python train.py --positions="learned+rope" --bias="none" --init_std_down=0.0
MLP neurons of a small language model. Each row is named by its layer, matrix (up: input weights) and neuron, and shows model dimensions 0-159. Each number is 128 + 32 x the weight over its row's rms, rounded and kept within 0 to 255. Numbers have three digits each.
Before each neuron's rows, "fires after" lists the tokens most often just before its 100 highest values on Wikipedia text that the model never trained on.

fires after: "|", "-", ";", " in", " for"
L10.up175:141110138123102178103128069143114195065138177109150078127149144152120121086117125060137074092166165213170148172113113127078109175137109123107160145097138105113073104175086164154102126106148118174119085153127125107085079071186126115126102154124108090099143103114197171074121112106123118059139110071136177112136087153109129144189135163114139119140122099092137165132106124210139150114138089129096181115180120158140082145157179129128130132120149136108160123062090138157160107065140088

fires after: " the", " a", " as", " of", " ple"
L6.up536:148107134130063152075086127168145158168104125125121117072135133094053132079150143153160136104085098126147168160117127145132115147092083179140177099114093139160156107118115122183135145144135123132147140163157115186081151140139143122143158097097122105112072164198021157120113130093145161129077147123129151112151088143063138126103160204189183145159107167150114126143107133113106164065107121118134095177144169148093153091119199126156066182101177083101155120127116096129060125118145102

fires after: " In", "In", "|"
L9.up350:124113145136063046097099088097073114157120174178132136142093141168154161150156191095129108068088148113160119168079145139099091119133133153141162100120109138127090137178121163099139096138088145162101099178076162128042139159168132109103149157154136115120155151062141100154153183157153105125129154091100169055110126106063149145191113142126148147118153144099089127072102065171172154104101097138085084118108182172085136142158165137131091131151158156118123139063075142130147089137104129

fires after: " W", " U", "K", " D", "Be", "-"
L6.up479:066144214059125089122072139139135182158143159125125107127086132086127120114132132141108077089162108153143163139101047113127096088113113156111114141089111176084121174119092087178175152220142106164178156111147118183066139119171155101081130112151103152156149129057157202084150190150124123145114110131119133126137152185171141144070133195125090135155097123129093142129075125128131129112102112123087119161106132141133139138075130149139151159128128141158175136156158181150085084108105078

fires after: " a", " /", " the", " an", " in", " —"
L6.up290:095138135113124163161125117153179186127126118133128102091131121088103159057147106103113159136116167193164132117145142123160097143141100160133170090098067121141077124099117130147100066139135197108138160154112132076105126083186160094113190130108196133107130142129118125141101159140105142057054095092127167176116091177102150109158154146161124140154083113160093089125112106131141123030069094136124114157124126159142192135168197130155154199089122091139141170092094104105096088133184139

fires after: " \"", "|", "\""
L9.up99:136138166070091135144080123082109130087155149077170060139137074091124128164109099141127079092133131135166243131183153081175111134055155115114136086133148161106102133122155180095160162113172124137154129144152136094081106099133087120130156153126190096162106072103163093113113070180123148088161134167087101086169071096125170141129142118154122158137139171101071083102114108133132122123090138099136125157100150123151163151134155111095112152140156172143139140176076053179109170154122148

fires after: ",", " Sl", " 6"
L9.up618:092122214084097154113134167150180125137062098149139096052141200077136121110172192145137137077154092125129141104138162099125068138156103146159144094128152150112075180113094174145160137084115154154148116130173132101150113112157158121145149182129051128109129097138115119136124134140065105104143120106140113113111117112149145133125156174158110132090121146073091130081138037097081217129123116112161084147107145107104131131198164139158120186137130114136136024128139160130114139113098161

fires after: " |", "-", ";", "\n", "es"
L8.up49:113119143038183104115133071084119156140118176132121143150117123140102143077131135110139085084124177163155110112115114143150069152146095124162184122165116153094151164104154093092140167181126177152185143131151121130136060179088142099137159140127173076102159149138128145098152187153135070067140072142130157112101106125083159135109147244174133132106086086112134099104082158209128081106146131148085147150138096179114174124137127153136098166105112104125140124161098151103113130080181097

fires after: " the", " in", " of", " at", ".", " from"
L9.up598:075101188147141071102149048149160156130137122029128127128058132096147164090143158120061107116089090116139118132191134129128183124170170147129137115123140128068085160108141145138167155131164168125156159061116111136061145181181145171097110099155144100098174152151089143138172128149121138139181113111157084135085140148108149127094111106114139161125156162157102109131105096182087107142124126172098127116183176155115161069092103143137070142095145133124171025125117096105115115113115129

fires after: " in", "In", " In", " of", " the"
L9.up85:087161163163099076118133146113152150176104242134142072090143128113135157120139164101152091067119160118150116171145135103190077136186129161120136134100087163122094106133109123104129136075122131143120132113170142128117108201153142137115154124083091116167100071142137131137147079097148127060113157119133157083090064183155174123148156135214125165141160077121149158126057076104131181110131104103133160134154134127108096132114166118129166153159125130145130057086118193145101082070155137

fires after: "|", " re", " Ad"
L4.up591:145098151054142128120127102121132174113098108070196113139114086147098124127120117141128156127178136173180138125182115033103112089122065157130119128118155103135084130117088109174097120152141151139113133133138158111134087058129167106148185098138071095114091131086129112126125147180141125127097130059125194106096124187161098099111057180157076136094115113064207088133080105117153127163137173072114139170102150099134164104107129104126164182142157172117169086114128170170137108158124124

fires after: ",", " M"
L10.up398:172110113124113045146141105070127078145124122147127094119106142104119136137192201123108173151083138102178119099125188128087090129152087174163144058085125060128144098129103178180129090112112123153048111102155107103110078137105186121133149179170082122137160157087179180122127145142093150141122168144142116142142149143143090154143146111125087144099186110088111150052097114115164133128159169196108077140095191151109111115156145157135107161154185123092153117089093089081108131135127114

fires after: " the", " on", " of", "y"
L8.up1:161133158080138069139110066174113123120135104119140117130119133110136191072216148095172110129153087109138085124200141113202117187120174154193120046115111136131184076140143115140099106103147167143145117148147125189154123167099134135100141116129104138079119157146108137154150103180129130083141085122099148120106148132178189195118181093101161135087112163123082107125125075120112166112117047106129113145153188132105118052154130133137071133153106080157129121106130090170102104145132155

fires after: ","
L6.up548:188105152142074129130095177136095133128141142088127132114149140086097164079175160103143080095119116122153179066101118146146114109115094179192072144114121131117067116173095121154148078125095135158077158128153144126081239106184187134116174166088117100115153153121143128149146143169157163135124147112119144142104116101098168161101185127098150133117147137127132147136138088182108136142128107167149040107114109124129112108218137064113142189134162136144131096069070145128096110065096112

fires after: "-", "ve", "e"
L8.up575:080127121112162140093125143120113120226060181105155121105067154115121097211144110168117093146158126089130160125102186106141124104147093113061103131099112194081129142100104100141127139156084117154198175136152100148129126124135129116143130151129133133135170123093122172070163127115190098097168092117088137162094102140112175157175103120135130154151139188147121150132127152204023085115141121075116118130152122164102137122102109133075090161115089149112111100096166119162092174199117104